Weights of a small GPT-style language model, trained from scratch on English Wikipedia: biases on query, key and value.
MLP neurons of a small language model. Each row is named by its layer, matrix (gate and up: input weights) and neuron, and shows model dimensions 96-351. Each number is 128 + 24 x the weight over its row's rms, rounded and kept within 0 to 255. Numbers have three digits each. A neuron's up and down rows have the sign that makes its largest values positive.
After each neuron's rows, "fires on" lists the tokens most often at its 100 highest values on Wikipedia text that the model never trained on.

L5.gate748:135127140139108135102092112146118162149137135109128117164128181123135156151087115184154144144143115103159077145104131073099079164130155100136119102115097101103110116154118102118179103113138150133157169154126120150127099135163110114142132152100124150136114144117129119125165107112161101127135129113129102114083118133135127136118079159113152119120125110117143134112087145078113114087164104128105094139081155125128088113162121179156120101164113128126134164151125106065177079104133161125132119109135128145141095141149114133113081107155111113117136159141130128123111100142149156106147146117129159146112125123139176126128094185084123175111117125117097138146095126120122131161102137133124132120143135085174119125083091161150118123109120146139145074148152130120133145146104159
L5.up748:141121078100095114116127104140123132129104113125134105108169146175167143135116102136146141138108112127164137186124143135144165119144099131165160095167149116133152090160106112120118043160137110174118152164119113145132123112152117084119089127135121133101107139103115123127157100174180133088176135112128121114153098110151133145138186115090141137121160120129116084169112157161161100129143109121116115193126127096103092105118090132124093067127123162132123113151060125136101113144114119127112089116163129120148128126131097137110104111133107135114140105147103175173108154144151130108143120160142122094089152132104162123108151131100105170141147131117132139144148086100119162064150103183108153118135067119136156130164163113160110156113146131097093121137081146158144142111151153
fires on: ".", ").", "ia", ":", "ound"

L6.gate132:138093116164143147106132126114133074117172104113131135112119125147154119123128135088100090148118126125126085155111120132102156154086146085125141145145122123116122132142133125129125145143092076141141119139135116133126158148086090114126122143159135113118123105125151142121169103096105118104139104103112104106140120130114076131185142130124157143116125113093098106106127131120157138177140159128125128147139151150095191170079131114083152102128116118140110155108077108121117164166126106116122125103168123097136144125111153114140121106106109078102117123119110097108134148132133104116109124145200124147173100133103154089111141155090152129148148159091112130105154161132086157127118117149128147125149130172107124146116152114122166111160137122112156140101137113094148115140101118
L6.up132:094132109129103118134117123125134114148149148138135093119128130123085075128098086089133132091114133095118109128135139095133141162107122147130136154182113113095139146163090127203118187102100089151126174148080121121123118128077110141178099135132138161142134167140158116145128132081122133136141084109156163091162120129139154171111139083151159118126088175138123146128146078095129141097114161101181114158142078133116072103102152151110151118116099142153125130119134135131090138149137138097155147121108145117125136147070100109108109110131113109104127128130137098105147176127161121133133121166136137158177112111134168106110140115143155150146132155124100098155170109167116119151128110132095142123135133131178117145126132170117163140167130173155150134102132101141112142114107118
fires on: " |", " under", " to", "=", " of"

L5.gate340:133160093137129119059119122174133097089138097100127085129140086098119108135148178134164141135112140088165142143113114097150143155141121121100120105104115098170179145119120129157157126105137140120125129123150106150081118122141094125126161132141160114127107124099112102092119173128161132135123112086153104139120115163147152155078119161140147128146109102148153159114136109095095158118126136131125108158126169144109150153107097105130080117133111146025183127140138105139121132140095157130138165144167135156123128127140129153131169147131150141126126119126075145116118126148114147121138130107097115134150147142134159094169130177148126144118092130116130118085171101129101116099094162118079109094108166116153179135141122158155104138118120143129123116120097137109146180154146116
L5.up340:120153119116131123137135143140171139152146104150142140064148062094149123175146136105095163121127108123133138131145139112169174149119085171092118111124160090136133146102113126109120100134141117068152129117194123100126125073151110129178122147143132152158084146166121117079170129121127137134141124131119094124134142177122072125101096131144105142122162129153145146142112145110099128130105148107144133137130121137123099140126134102142181118162129120141162112118143113131152120115120107168110150130139147137139135128115154134146148148140138152155135111119138090113111114122109159125125141126139117150114124140083152169132121130135141125122144102110074119094125168093071098102101165122091123138095116084170169135090110139165126122100119121137122070151100144143155125162112096
fires on: ":", "he", "s", "eg"

L3.gate503:124126107143119127140127128093114140160132161094109096176091100137135174139140133135107124084137132127130150144099119171065126100138128133138103145161141127130175103136108130156169128188147143168089113117164137146141152132178148087166123105102127137129121137144176118105138183134126089131090138144143110189105135130175101188124081149104147066122110126122102158147127143134157150129110122088126098127128175105138170100125081135163102101131127131139151113146156140130137141155122136134124106110145104141132142104116131127130142151140115157116151140116158138101121129123139099131136124111169170167117147109100096114111143089156125116084127166112115138091120218137115115189150162127144137108133128118088149157126128088124138104125116110148137139127122166144167084126107135
L3.up503:142095094138097124131112145136116148159170191139090140131122142159162108130126086121152141079131124151123098160114110124193168048139101136142210139125162145109102170130135133130109141140158112175146110094134149127112137118117121065133154143154132100135129092148086151150128116129141078112142136124147151152133129161096131174116149133120167101119133118096116162153131128118105160138180132151157152141129152111167125134135116169137088115140145098139142116118132173088157136107135127149106167144128102087102169111124159188102146096150145136144134124136148120119111084176150124135128119163113098105113134134124114136133120132146081174127098162124133118141159191149093163144152118112131107147067125144115150108154143120167136151107136101108152138116139183144119124102090096
fires on: "op", "p", "ol", "ac", "isc", "’"

L4.gate843:152141101116124106146177127113120171122142152142112098124175110153116114150137094101108171166128134145121105160115115143141143144106114133136137127116129108149106137121099080121143096154122118112142128094119123131152114150114113154138120129105127172132134153136096136137103117124144176142161131152136135108139118133093139161121082106123126085173135151128154138126075177149141107117149148144103150150161139096130146099125133122083152159166152104138078098111119109125130164128150122142124134180187153096163147123176128125130127096128112113188110162103135170108127124182119176096141135177170139156125098154136174110155110128128113107112130104110148114088094146128153107120143125142090177142125150124155131128109110074133131115160153129139117151115096124160119171148145061
L4.up843:139107137101133133116117141120149113105152126143145154092104160120129178120136121129186146146190171128143106141127112115111117119109125132163146153141109156128127126132113094119149128187122109130164136136097168105132132118130135114106136173147107092191142138119115139121147139107113155108136139126138122126144138155120155125132107123129135116121131115133128146157110091186147146135112124134131194161150102115168132115114127099113082136124130132137108119110140049149130161182129169156153103126166163096121164140064152106145103060156178128124081136118127134121119115120125133129134137130141134115135081129088142161141118117151111126120158182190156164126125134114145130150113110103150144118086133144170142137119135104071102122115108082112140114148169123127089094101103138
fires on: " |", ",", ":"

L4.gate886:123122148090096076127074136069148154144111113124129093155077149143148155150084114123127133165092121108118135113132132124159100110119112128135112131134147134149129150144132097117124131151094138112079116136156093105134147130079151117167125102114109113122123132126163126159081155141136148113139105133082131128113057156125151098135108097152134172090139144132124165120110126104158112084149164144145131100104097077131115124119120140155100126141122162127086153142119116124102099177147117102138168115148167098105149065123161114109116107148129123146112075127127101136133114124139128120159119146134143105111090132111136110126136114112130150121113163087125097135111147141123107077127100117135136093119135136159116138105159133073089181161111131118094130135129114175147129101160133
L4.up886:151118097138143099103173122156147125162121100089096102142122146070144097156125126136149147135156139127149124136150201136154117132088146152108130159132148108115131115106163172160081096129112131145131125141145128165123080151080143132134137128128139125167127133115141125120132135144131165137101137134183101069119126112137157123092119130103086141158097142083103104125156128083123114061101140116147100188127131095116122134092154108145107128136158168134112139117115110169133152171097146142130149154123114123106093102147101149146190101110107100170155116141167049130115118144104148103132120116143132090140103132118151113100138160128124132086153130114115140096104129118128150148141155126127119117106131166122115133092102137115179142141150100154109087110101109165078122106144163
fires on: " of", " |", " for", " about", " including", "pite"

L6.gate314:123128131160132113121098120160122113097138133080078143144080157120116150135119102095139123116151115073163127153069108124118106098088164159151136123119114137093149087120143150130149140139154168128163159095143117133133114125147142116106157162167165154099151132123141122122168102134142121140082171102127173105144107112138098123164130142156162131111109113113130086186113114147138166130158113129163158131083110136159163110158160068125124155132173108151139121070132127127141156138113131142097105140077153157125146133089154137124148102155127143148103136107149107109177080140152131128143177146153108104129129097150128121111112144125124133133118058153132127090166114145163140121139125094176124104138122118123112127177087129076105162130120097157116105169101153169160145137116083
L6.up314:167118124180142131149140096109145113164137113115110135143115132097131158160101135130102119106123136121122136116095120107128163128114125161145135138131121135078133094118117140116118115110112114101173138118123098135133114135089136125091177153181055130079153148099146121142164112104111139154151166110144137144121148081151133106133149101139112102167128149113154125150085106117158086137139142113141120181160114089116130122130140151121056158157159166147104130103139148091114103086111160145119103150162204110123144140141103113137143126125128148127143133108158103108167125125115143140127110112163122154150203131137136154112112103101129149130176117158148144131084112105159118162133147097119142145130134131185118132114123136119137160130148096132179109132124184146139141182119080
fires on: ",", ".", "5", "0", ")", "8"

L5.gate79:105141121082141095129175177161127137160086091102118131116149122145102093134116183141087141144151096147138137115104097137147127121109119162164136130096151109109105132136143091149146143153133130095162106138113136115122121142170138121102132137140129128108108125116155102107141141137128110136097138107128138112118126167134133140110125103144102161114132123084106169119120151136101104138135109175138135131158114118155179123121168143112138134125139133103136084143125136103131138120140128120142156145112114133139130189119153093127128059162135188124092101082117099129146129119127164138127107129154110146148075108129095062133090107127168145144157145189136137145135154111152135129083117106190145112118123144121150167089086098120118167125067126126138130157162130117137138167129146
L5.up79:107145130113134138133127150148178109144108119121147172150117095115079098123107112129138088127144110171141135115182129104127135088127118151151144147098136144066114124130150135171096142137108077114126088108096117112139138114157122113117108140126108147139131143101113109135134123142143160135136098125108145162105108145137146118138136146156129146135148169128130171134103114156120155152106110099147127129145087152108113105128115129157147100116132127114131090144074071170082153117145138122165159171153108104166131162133116113142127111112100131141129120129107092119153177143120156124143088115162108138165149123145123098104102124161120162100135154130149187178103157153135090151126140177165146132116125128123150148133155122197118134129112106098124133151133125134124104109125124
fires on: " in", ";", ",", " Fort", " |", " of"

L4.gate119:124130133130128132135102115161122163180157156065156133149112145143122144157178151117133109113094108156089130148155099165142160134126169162102120128102101111103134166109141129132114081121187116105160129127110118112148098117127097121128119124109147128099136106112133143107103132166164114132125103132113138142150126114135109090104134074114137112161137131119183135109140146120114139144118108140160111121148105111099130124144140145139148119146153137143110122123140086084136156141087137092151066151144133130151153092105118153108142129164110137146139122151121138171145118175106119127131108156127136114120126114087092117141116119139132177093125137181126143155111163159109153138095150117082107088099119114146141170127122095130104168146134160143125107153142108116128166126151087
L4.up119:137099145136112118147128134100129131144099109097175147111159107152116110164132125149120118098140142173139138132105161136146139128148154146137140137150137114155133153149117180164129134116110116126116156130113119096103109125075134134119141131157118133112084105085118094113143136131168129141158146115116126139116092099107137115089153105151123139159137133140163143104167087164168146104108134150106105138116086114150142084173140132156091122178103171102112103141134142086121087169143106103113126117124100085174147144139103159158069083142159153154106159133087166127147180122151113111130132118124134160130164102136124142102137112105154111095099104125117122148083112109139157137175123122163109147138134116124118106102117131112125109139127120171136115127159139162134111093063052
fires on: ".", " still", "1", ":", " of"

L4.gate544:127096131136104143122159141150135130113151123157131102110115123107111105151114145107155123118112112142127137098172160135086148150110117127141174106147178123144107115165143128093137106140122160167101140118092119099154158139113151148127106129122116101097096129090118156129121127131125157126088098094098117122113105142124131127104128123139109104111120129169111107099101104125136137158095134116093124112087138148146128101130177097149164120129153082148098104133109094118126111107201136089133122092107136189089111114118103116131093143124119139172132124093102148132155128097159123103126099156142116093122126122127125150137122098118150119110124158151160148141141105098135165122109133147057123133136146136101093143096155175126145145153128148131143143141143156094159130085154161
L4.up544:174110091110134137100088115134149120120140092086094111128090107132137140153137141107147122131160095082137115061153165116144104142141148123101168134109162112120067154158141122112117134143147116167104102202153122131094085109156130077137109130144104122099109129088101132127110090134142153156111125092119164136144105101153134144096147138170144137157096111117122157112143116125141079103124089131088140108122117137133149181110166120153107148111124085147123157120093122146093141157151146115106138118141109145145108105130115095148139082103139120151119088138107118137148129138158120109135158159095082094106145102103170131132150126161118105115067150169152131125138162111131061110102121125097126118190137100124095131137108099121136144126167108160139165117138188119105112126145098
fires on: "or", " met", " Ser", "id", "US", "iger"

L3.gate1005:136168108145128100149155127107131135145090096114125130127113139140127134150166085156141099133139160116106143087157141128140106185085104116083140096104150144126098153141101105113112124107135152134141127122124173129121141115142118142120145107160175160099072065137137104120132133133126153125086151150113098128147111105148166132159099121129075119119158113164163101137128114109127131111099119165138079102151128159140142135201127130160152162180132095105135143154140112150125111139088120149176127100139085098100132118107079152113122164147148070089116100092100101150147120100108181136120108133116117134158127133090105187087121118116129138132104125136123152129113131146091130141127115135088080167122125140129150113133164130116103159086120108157146093128151105154180123127123108
L3.up1005:113120142105145133075117149122149107116141178068084144120138141107072138114123095075141101159110130110095164144113131112091127170146157151125127146105149146147124083174160175124132165121126186137136136136137091132133155191180084107151123154111097120096147140093139135113131125139111143107138161105125140127128089070133147082156131104088148109118128127132129121104121135112149134137112166119110142147119144097126109132143115093121170148160116097121125151101144131113083132124147155161162117092118108170068128105094105181111129123151121152129121130080142149124122131095140193140149180118132121147132165148124135146126111152128127109152127092181187117146151116140135102148149137177099136113161095127143150154121126135123116107084125125154166132147171131149139113115136138
fires on: "-", " of", ":", " were"

L6.gate7:164141108127124146112112148183125118116063142124133132139132103079143116150087104161143166140104127099177131139116130121139170098115137120129090131107153128131154196127141146104133142107154130125121130138157129126138130135111139137106142131171115067127060128150156116164157095077098129097140077120129092085124122100098072149152171116075131106097118107097138131106155129101125117178123121157114144100073100127141180146123125097158093133082086156178097134130138154097144122173160114089104116120120103119097108132107120107120124112103119142074120138142105097154146174140159126096119137157139087106142107122115138096131132139086143078115169126098140110091153131128157121105111113150196113101129104136120125133125145122117144136128087128157167104116123099142117125091149157
L6.up7:134138093131092145129126134151103138143139130119133077120101135106108115123115111129098144123128110087142125102147159153126167094074112163109114081115166099125138128134125101080134127126104109137107132126115128154113162134125100154106126149150119128132093147119179164179153079143095110139110140127137144082156142136133144176136130124153111102164061118104147124113164095112114115156121122142152156112116107131119136127134124117122123098078137160139119130086125109170140130137175132121148152133128134087145150117136092084171112145104113128121124173131133153171151161132102122126132097158182108140109113111140150117121114056093110120131115154084118105111127107102100127128109121115165166159121140178123095138176140165104168059102147108110124116093148116144111120120147159
fires on: " by", " to", "\n", " of", " with"

L3.gate608:108115158133108116156118100132127125102115139114142092145150145128136114183120112111095071118128143143122110114096147121129125128116121092139122154161151131122122151116122135079120133117106078148143154156139097087133161124145091130110153118112160096115128114121131119100076136169117141148110132145122087143132122093131156116147148138118109095121140076119146140098120159080149117156139152153157195151085125111121116104139137142134131145150127124138075109119120158124135130139191169091131142176169078084109121148138131125153137139123143162165133135157125103106124118147128186150155136135175114096134130141119107104120140123088157151122146130143111144141162121137091153142129168123116179145125091113138160167096151155140109159145109147145143159109144132149143118149144158
L3.up608:138082103075157124113149110077113157104127193130116133142166124150109156123110145125161118115164124104159129128110134138160121132119126135114199132107117165128124163108147109105105136098150135126113156175153154094095141157155098109185117116161149090148125127101122107121103123142091131112124132155137078130114122112110114085146117125145125103131153150119089095092144104134116175121110120129128088165133142120125098066117165119092172131117124150106101126127141120143090117156121134138155073133126150126141151133088163138138108107134167138126101171108145121145090112126116144137154135120129130116099107123151137161162105117129099130156157087116129154124163139130161100150134114128122125129135144147115101160103102155126115106124082158134134139154102148150130118135123129
fires on: "-", ":", ");", "ic", "u", "or"

L4.gate831:149102146135115123129157118104149152136102120162147130130111109120134156134166117104121114106078110121140127086090154153090162125085123154157139077166157103135170077152109132109135131100111117123092106145122111142150109122091155120119139138151119106136165124118130112075192144096103124135095099145136090105107110155125098135116093182154084125126123127198140145119163094125088128154163147147147129107137140119141151148153131095141149148143159123108095174148091145105131136139114139115092137154114055124149141147123105134171085099102144167162117124121111109088114086117113131142117137120138115105111153177107142129139109131113116069118143092131157127110135117096145132147141118169115103118102150129098115138154108129134133100119138138120102103166135138105149115138098118
L4.up831:137113165141135060172092169139107142089147111122141131129121167132132126139140108167143134094173093134115135105095126168097153113110129125175113094166105142109128086153112094146125114148133148146126145128093104115140086162119130185103128127153163159121121115155091131144134114139118112158111126145143175132161111128100115132173105151147121111130114118153113125153135079120093102103114118153154126135106139120159130150134137136093163169135138167100120137159135149131111112137127145099117154160108126120125090136183090150109141148144099080109102145152102166112107114114133107143105082164151155087139165123086142125147114100154147094136066152141108128110121160120076122125172148147159094095137172101152125146090125150127135136105117174128130100157119119126161126078127143
fires on: "el", "us", "ers", "ell", " Ros", "yl"

L3.gate485:128132115143149135126110157128151127112093115091163135127119148117120140102124171134143100131112146136126127154145170155145144153094119105192146105131095121106178099181160115142131116179114125144142129172113125146130116131113067141126153086139115139120142150119161142101086154135160147096122112174130141147135108153109130141116141181145126155103130089126141120145086118127106138166105116153132109130110105154116110100142093088125129147120137071139135145165155149134142162133176112131144113099115102145194082108130128094132047146120123146150130180158109116126115137112126087178142125124167175130148122159126129171139166104124132133121089131135126131100148118109112098133116133125104102126148132146128131139141115097151112080146163103112122099158123159150110137150097139
L3.up485:110154127135108105139101116124116095096128119143146139131136113111098123077152093164104107154134146127132130134115101136118168117140150147164150165158119111181112094103111170111143143142121127089149112124127113156149149109082124122106137119112121153135138140120087132096104095084146104153176128112137108153130153120113100169142137151156118142185155124103103131143123121091126141151122117168119168142130151134111157153127163107140182103172149096137169135095144151130160136122153145133150149164104134129125106117109135115137121108155168107137141123106100144128147151102142120132148173121108098157125117101143125113093166138154147138147165156135130146121152167147125135101134134132127131127144123119181099125147120100142146140155161108121119060096148084124150125123103098
fires on: " Bob", "am", ":", " Mil", " Ram", " Mus"

L3.gate546:109119139168113170145131126075113163076114130076142124146109143112132100123135104141163121115140141115141148142164091144075131127117137124144139152122124133106106149120120132111154162130125130099124124125153126106134127144115101184141112123117133146123166165156161133149155128067098083167125085107113121141136119114140124134099123144144120117146160127139133129139144139115105114112138140164137089121136162166118138112134170091094092156141101125154125139089124107136150143152153144118096156114081090115126101103135090109142087118126101142092138093168110087108123108154122124146079154154133124165170112091066187111101146157154115146158133146126103123171121087088133117120166176128092163098137092127156125143120105164147135110075115118167119127130165099126189148096137122
L3.up546:131112119124064124115096136081110129155127159150073153131133133171087117102103146110116140098097129143127125076141143187110171079146142156123085145094123109108127104140087100143135177140143139125143110098144132177143149163099094110131136165112137121156146132132111118121127155141122137115118091097149119165092080106131141081124165127082134123109123151134108115127130119090104125159158120106169084136120114109115167135184128102131101102119126135140163159099103096085125141126140113119113137164131116099129138133099134110124096117142109135121128123144145123115146121147154157113185157130155107137093146158144146116120165102175126078143117138146164117138154149161097111180137158167114135134107107130111157131121121103127110156115143170101154102094134109159080110140136117
fires on: " of", "0", ":", "ay", " |"

L3.gate783:157114137103112101139079129133143087141160092157098130113104124130120082127147140165104160138126183132150150126111141116125158101141154123132112124147103134135124117101121138193150164184096089133067142168116102052139127104146136157093154145099086125146131122128158120094141131119123116147068123125091106165135125130106143114143126186137140113121158098078107152117142123131117148156154132127156161132150092144118114174072146126152082111105136129139158154100158161152171129126160135131159151125090130099070117122108163125117157173091125126144151083131115100157152146152156141150150107146097126172142111135129153125126120135133113135143168163089108111136105157094092154092124137144157113128138073127145156161110128122139119150133114125107136119143121146067154075105164086
L3.up783:185094105135115132116105127107142148091130151143109094169128107172119092098131139130116146116134130157158125155100090122124139150131126149131141133156137125146122163096115143129152131162107076154078085077112107107140158131129129112171133137159127130146140115095100095141143120149149104152113110113063128124129106119124133153121129110143172086126111136097108171163112114113146138125106082145126088087131108110142123126127137181171141122112132166165114163150099161132155141127123135108085190123128154118151129123146154120137085134109112171137156124113147110124148097123095111177144147096111151100124111143168117116099126103112101103120112146078137126167139168170099083116111135132127104139160109131131123144140105132123083110116163104110140111118126096114119179163122085
fires on: "'", "b", "’", "p"

L5.gate602:122145157140139156111115132169111124135155107107147075152137161121143115161127129152123110105118144145149114151120183151088129120094119121135139123144165101078128126180159122112102081064111132122103154162098126119132136117161101125103140169139128183102114147157095079106125106171122081132112120125092113133111091145149066168095127145155164137157113087099118113106108112135083103139099119143124093138148126123142162165092111169151125133137111125145141113135161103118135094104108114115114138123163107146124124143164134111159115105139087128133093154177171121144110123108073164132118155110114098127127126121107189121125101166131124161109167140128154107104130147128133130120140103161118098122134142147145101150136100145118057126063073116156115116139126121122114152105126145
L5.up602:175098101210134152140146122134132175147162142136146082106120116133127079094150131159131160160071142092136128151117132165150157168126106167120104137116138144146083108135126122117125069111151112127094081143144078136157143097134095147166089129083091146135135114141107109133132146117125127159119118133160114151119108130088146149140152131129128136138112157116102111137110089116112138102117141117121177146107107123121148142137135117119098088156101134107146117100124095143096125148107156137153132131137159132110135129099121083145124180126061129149125135095161122138171139174080118163114170123136117132134135127119107156118132118150147123122174167154122092148140146171105138096136125150091107182122116142120194163133125081113111118133123151149096124124097111122126152134184117
fires on: ".", ":", "!", ".\"", " Genus"

L6.gate1018:076149154114133175147147141101113147132088163096095180150094123136117113123156123123153126139117142122123167149117127158144125145140146155162118138112130100122095158127145123127083124130109100104140129150100112161154165148116113167120161104124135154147148100104106117130104121143117106140141132115120091117097090120137142092077131112136112110139145104132124107108124141081117119141114081127167091079133168122198129134144104102083074135145161135098097129142148131123138079092133133183132129098146152101140125109102111115145113165127141102097114151143111121127163164136130175039116139136129124137120174142159145095159152152137104136134121136127196147105099127122150153108103114103176101091103150144112105139104129140143110126097156134067159127141118111086102090134146121
L6.up1018:108127162106131133125103082103136182128122156113140144169121142118112143131142091194153153130136179134122120103106131148137078156115112130116119127107085145164139092169113122162085117165102138118123121149123187130160154103132150150156097136154121130119143108092077155154126110165143131113097148153124040091142146125153133071148163135121188136168157109129137129128139143120109131137113088117138124097136164149176130103143130141113148082117112116113143105166121100119115098130170133138157098102163106125115136158160122149092073160147106124107118162133140093107143126152130119115130175097116082100145152129128148159101143180186155121145123079129167122140127141149142183143112145141126171162132157125124134097119136113135138124135139118132125165111117109121135132107117098
fires on: " of", " ", "-", "ric", "if", " known"

L4.gate334:139148143124151071109098124107077096154112120108151131149142126126150151139121143107079112113126131122112103142160137108134093122134195166137102126086116120077085154141124139136121171165117094092140095139117128136119116121174185132097154112109090133136122125066134117149158094121143176153174123111112143140113155157154130138123100143133109119147150135126122110115132139094116125140160153134129088152146079119096161149125134160164086088138167132110127103139118119101143093147105096087137118123150102156121112088093096146111133108151119119152116101127091177108122091128142109134172126159132165136125097158124107128121106093126154134093169144104122115194086109104119129117099102124118103094152161135121130117121078098098118116131124146134156126178130165144092129133135123
L4.up334:155123125137146132123134171137123122125123101151149123143115127144151149118171124156112140145146124100123157130140154105118099166108135135122101136140102103165091117126121131166122107165127120083118121112093112073152122139092115107133097141150126114091135134149146135140099119167090116116154091118134128139118092146169125146096155116133081103132145131141125117137151090135135117108148174123148170120141101153141156139127127173126191142165181175115112132097145096110141097158117101135132130156142149129110094154133139165145085125151159079147092137134136147088147154143133122100118112153109160145129149105155093112105144089120175124113138102155121139142151123119163086142128112077145113147144117156141165147113099167153142130129135172130095146177119118130177106206101131
fires on: " ", "1", ":", " (", " by"

L5.gate634:135056097130095143143151119162173118190121106109189110110105120119145084155116142152159128152134122116130079158146138174158127129134132114165082157101096130150105098109116109121170150141079118126170100116102111140126139157132115123158096095160155127120103136147132125162109152127146110157121115160142098129137101137146140115144074099147157135142125150136097128117110157135086160131092106136125170151110119107149111105136169065127118141135111134138105100120130131098124082144144115151155116092155135130139124131114172135101119146127105172107112086093131118133068065128105137152168145138091120085104160133130151157157135100133152135101114156087077062107132160128163113144091109160129154130126127094145101063084094135096112145127141105132117131114155064131155112152174136
L5.up634:163151116134136134144185147122123128106082107131109116110064161112107137137165128142148135103161119187143103117130119151126127160139144117131112147108110160104111142124145060167113130158111064145121128084119091101123074163152129100128118092152125095159135110122117146170174154162127119090136126145086148157160144135112123165093124117103119134184155170167147165122148136145138120108142134120128128093155138152139130090150074113145151120142105110160128118130122104113164151148148101130138134159092129134127174110130086121106132115151127086147109131117096127094138114117117133124118129138147094111128142099123110139103177173135092159060150167136113149130093123115127122179108122146147131122115116128176110124133109132128144088140122149107092123089159115139121066091089159
fires on: " |"

L7.gate834:170135111147148097162109119115148113102142076142129126107124133133108144124113129105139132140137140156092199146131123121140148106139140112147091106185119106126164140106119103114117088134129134172091122125150120147153149134142095146101112124113128127157107148126079149154172124119107177155090146142134124143129112147109162145106107138108108111146129116154136137101111133129111128111148119131167122118109158123131134141111121120141169148121150115137131117118134139123175125099149115153075139123084105094127135123161100113137126165092109133114162118174131121082112128123092089103149126147142104135137110149138109121131111122175127107154140144127124115118168101136111084117146116107142119144139129190154106157108171099061134078161098105149127102123155118088128159132171140
L7.up834:140160118122175132147115119129147100107154174126176109093157124146139105113145121166121128124126116122093078127121120128091120117107147073138101101138110136139119175158097138157141116152112103157127151102131110112138071110150121135133144100147134130110160119150118129129112108111114138102149151151110124123106129091187113116134115047145134109140136107137110166107150123100117140115112115156107113108112111123086125165143119126138129098144136186133158178127136091120115114137119151135126103107127145148118113121121125132138108155143112088144119166129171142126136141145109131127137141104091097198111168155110126134106123126135160100162124152101138127117075144164136100127119107137127134134104112198141142127105101116104155147137109170130120094147135146095136136129221187
fires on: "F", "H", " as", " f", "ain", "ly"

L4.gate305:128138155108127110155142124120135139100137147100173180111115100121122180103114098117135107132100163115110150170119105134103154140070121111128181105151162104101138147133094132144119093123122130136171093146130105091133117117135095106146137135178142134107186159120135096120128129134158110100144125146119068145156118139149122094149090141135139098119135096122153151107125129140163143110166130150178065069120117117103132075147148147123088111140089146150137125078129124104144083091155151136110131127120122130092134168140149151146169141096123097147115110109134131150159141136139161130160103148102105115110138107119115115137152150128157134162109111102137122111154074130115064157112197098110104136138157133089156126134135128094109162153155120120130102183155137108127104096142138
L4.up305:130153119140142149109120163140151107115106077117070188156110118103123137134158139121084112115126171117138144119134099129137158152111138131128147133171130123123121170138152121133146132133110138130155104091132139153132145085101120170137116114137137119077145145110151160137159164123146094109107121159118132145134150134126146118157116119101128097124143116162120123144158111149133101145128110146120093146141148112108122062170118142133139088101116139128128141073167121154130115131116131110114111101139087142101150124080119129123086224133090132126096196122154140070134146162094142141189142101098067140148143148115054131149120133128145077139123095141138115116141121115093101099119184126106132168123108129166135110145101135125142102108147148127178080163100168181145123116118140
fires on: " of", ":", "aged", ".", " age"

L7.gate405:141161141135097081120092074154112129126155128094124106084126149103100068115119163118101127193139113144097177151108144118152120159144097157147093150108126154090149154144172096128121132116198147087127147133191140146117177147118146126091149141120156095165147147122089146121118119085144118080120104131117137141145108159150122149140101153130128143134130099125087175112119138149104140141135124112164133133144149112121100109165110139113123139195154170123129150149108086123127087125132134167120145121109102135160111089090152100156169137165120124126101097136108174089147151160115119080136113106177155089117137138112131152161142137129145146148146118122139146127107144140139125079109126114106120097169156146162135111162117130108146145114090160116114161109106142117157123120183126
L7.up405:121134100104102137114111131169102160143090118131153163110138154135135118087121112123052131114132144123125142096105120108131125106114150112076110168152124123131129144112164107136130130165181120101126118084142090089122134121131124113143113129142138144148107110147139138145119133141125126163073123146163162119099153133115094095141086142148102108125074101170140102146101135126107140148133071151119108143128135135130161151156168161133147132165136132117162182129138101114152112193140149130118115166167097155119136100103129176149129173121147142145096114165156171097120103126136145112139139135124121105088114125162130141094144174124175097130120124148166096152088163135168094140100130108113103116100096146145167126150118131105142123122123158135142087105144114086161138153161142
fires on: " f", "F", " main", "f"

L4.gate726:151150173119109133153100117158120119170128102173151125120102136129099118131116196133088174079102147126141083127106127115111107152133133104108141163072150172105116194097096131125120146112116117128182108130137129089117148113147126136145138145116160153152054114134138073114133120159107130087156116121159097108148136183134118106188101158154143184127124145113123127120143127094095174138149105132159118108144131118115117129121081183172122112145119157143121139116122179112171131113104116189110162112123124143072107112178143117127123128116116136136125153128107121132128121119125135134121176101141143158115104108091107105167112136120144148128100126100129100082162086142109169120110111141154151124162077157112105110103108117113079162113107147130116145100129137153110141134109122
L4.up726:123128112126116154127092106090109071156126113125099129161112181145129121152102118087124131123172106133163142099144142108140110081175125092090120122196155134155153107149166116127130108130110137139147085187089148128093177173192083134112132106117132144102110124114041177096116090172116113171119137121085110144139139140176111137122101105123097148148129104096129121118131052153153107180117119156121105132142108130164117157151116151114124107096142160149111106104120139102122126134116105109111139110116092139155161135124143110103141132111117111114138126118153107109114167097124103112124103144153143113104155147114117164134097130123124153173145133155133113120134143085139132121080155153128124091083133100113111102123099146128137132134129121100149112153084151140151158137098138
fires on: ".", " .", ",", ":"